From a checkpoint of a small transformer trained on Wikipedia: vocabulary 19827.
MLP neurons of a small language model. Each row is named by its layer, matrix (up: input weights) and neuron, and shows model dimensions 0-255. Each number is 500 + 50 x the weight over its row's rms, rounded and kept within 0 to 999. Numbers have three digits each.
After each neuron's rows, "fires after" lists the tokens most often just before its 100 highest values on Wikipedia text that the model never trained on.

L4.up759:506596573506450429494502498464501542480543499525452579472591500411508462513496490541488543470525417432401456525451595516560485516508441604522484533521456481493561441465509472397535456430563510475494503534586532482568524475531579523495573483538442519511479449508479641499513687528510495539515497515471522421546499451519547559503512475565486410523469453597449462516485468515498485481435552514471610582501456488499483495508489438446565526564481548482527554544488580488383558502493444501486507472523409582544451480528542528432448522499555498477402521482486474529552498449471417469564572477537599530521451519462493532597505549507500474426496452408401536643518459622468519564459480563432505496481588527508454517554406421469448502441451499542357427480440491454477455463493463
fires after: " ", "198", "202", "199", "201"

L13.up653:415543537374438474482532454559479449455594492588414502509381505618521493584520512502533534475462491527472482382582512467468566612597445506511535429535532536480430407597518518585537505529471540501474533537496527484493479466489482442543513510430465414489490497527525522396486517571516540524562564498546512467392614511438426491441491556468472494495461417456419534446543426462524449479475519484525465461500476510613410484493414440496465530540551464594475398525466519525560482498462474476471496553457474438536428543427527485462507571490430445496504451532541597532504509468561432503422420527562509496498496611463424504514454568506420561587492447560570415517503486378522542491563553443467518508466508480528456551443516417519498505587414441566500506521552443542471484511536487
fires after: " ", " |", "|", "3", " ("

L7.up135:402625527456508401524508520466492546499480542532452463586542478539483442543499424481550418494534540500488545385469452531373610590558518523494580416521468469466475500571450532537423542512419562464460456534484502516501429515494501511507580569587629538556458372527524558470463476492482566424526506481542497521398454435540509523501511556432436457547550543527528408433476467566439505495438576490446513513477445460541423431549420522452515419526531588492480581434483444493510440528541499451434479584395510409486499477535420466447497493487433506501529448428470484569546514565499399461380617517540533482497492496508495477515462473580528529581421496497481444502477476459465407525503445425476487537465537566503482568501468524434454461456577503529472434478483498498533572509511418
fires after: " ", ",", "–", "192", " ("

L2.up40:460616433458563516561525508544524525448499430645481446477453537559534494555489483482619494475613540465536600471556509518569414444475434394513548530467510639437492499433500540471478412554521533537533475461464549437493493512436469528540486440490541642531497473493522581494499446495475484433469470511496443514534449569459430582501496519466463543436561475453540394429619510560437469467572476569550472580478475412539476569503482524442416518561571496392506515518514486503571464426488489430464485454489438453412477522416482510480481440569486492417402506555512511450491491442522449455500552469467484478529436484430404449554527555479511534468500561444452489521409546497552535451575538481471534499510590525506448491547600431467527445602534579469569512524528483456526524525482535
fires after: ".", " |", "-", " Land", ")."

L7.up6:468567608468519484535439505639516526477460467501465510607494506552475479484560444576545444440524460518581464427567550512467503455585555489461537514511386503491480519529501450559468553496577462452467460563500481536546407498441564520500478509495537542550423484490521565471519599546430560542556529437515445479471531500511533466463510529540395493462525479405491522464523381534455454482430530373535472480435511451549453430491364450432448552447546503550544452436534457544532605490537525519515467608494566544507446495407510525490417592491515509435492434462520543614548474526550404472418530466488567478483528519540392520504444419439473425496465458469527440560463460462555483512510450493512622504576483511512512471497544477513463546382425563482510568604540487560527525429531477
fires after: " ", " (", "|", "\n", "9"

L2.up128:517544582475558436554443395507513509557539510544527524373496493510485550502480589468441505600525497513542510430546425540517356499500502406540514465440523502496561485475457516439602515512457495476557438498489482497584457546470394446614489514566510449470425478492477436500530524494555519587484522507528318431544482521555432557442479525504546535424494564424460457466466495471496482475551541491490462582480492535465534403441475448559527514630552533472475423505498471582434510443439473399474500513531503486466478541427466443522566477550536481468497452571578358496476531441530424522503506526486499400528585562483387461436436651466487553458493478507552437508481557576526432426513521483559436527501445512552495553559491496467483524513530543518561467439488466577453517480542507
fires after: ".", "-", ",", " where", " when"

L10.up220:516522487506506530495424503578507544463493587568512511480455563489507565574508492468574495547529477501568524569566490461504528568520527561415468544543407488410562432433515499468545577520597433539478512553445567472511413469423511522555527503525482463584398500455524501460451594541441550444505559546495608524453537496451501474470616569463474501538484460471427522547550478486545474548420401535612491539455544507582417462533507461404464489580483545543550435446608495419490577513491443455469579523465613491536391541575454465473512489477415461468523452511464464521505526551439467459477555545422538532534447474507560553492450452512456486475512456508500465448512461525517500548603499402536488569543622531628518474525541515573567531473424589540492595503509432467522569445448516
fires after: " ", "|", "7", "8", ";", "–"

L7.up11:502522538422517520539541450507535566496497518524547543594426474570533484537540520555519491464549577572549493500560442505417479504565534465462508530460425469536492436522573459585454458414570548515527405455475474526495482447576468490468525423594398537453473489407550552484592524488407578520496530519557476505411521525482530624436594564527545481377453427521484509496561429506411482560473509544457392496563466500522440516531434541449520598588457528485461537489486484506518536447493520541508557419577484498563479457507557461477496568591397509571561554449549496500577471530502503567421508562513509517410569583420394407546550535503458502484473528568505390436431460480501601496517452508516510474421505431478457475463489542562551512520419478497457466596556453508486493556549452
fires after: " ", " V", "|", " (", " D"

L11.up671:649428584528465597604498553451476478471474480503560467448460402443454525537545495563510507554538504524519528525514488476503483602463521548551519497496544551508502466454510560457407430538500559439509546461503512517573450535503514530553434597509457456490447487482454548496554478441470471450532515438475460554610473478568591517531489470500492487480456526448443428453452411466509617528546501469637493460435426560558468445535496578494503499484481459499536452487515404433404476544516505486474575527527482427546460475539546563404557515458581401523546519543698521500558543562415537488545523515525483493550528588532467489434468515540533569492472415453527517501454485500428409531523607533457532609421576361495485462502472528512579424484483502477456480564510514488434507507493502
fires after: ",", "201", "202"

L7.up570:526494608521441436545452467504473498461634521549516500526480515536554503450453478544522544547548504513421491494501613487502460472478460528520572467537487453526594456460555563458467520437590531341504528518372489365543522512486522566437574505491474570530454524408494578516406568512453511557520448512596518468473472467608495436462476463467465540625478539504407437430559513514609528549473492583488515471520539522542532508521576484511531487530503526466419575487549453479503506413510438537509518440469439374477463428571531563453495550458555427460430486486612545564482592553572523444572569469549562539497572546504502526462495466511472468516503484409631561489539534540471494546483517524547528563564510425519486536498512534471409502498557528470518481422394482487508449502456530
fires after: "199", "201", "198", "202", "192", "200"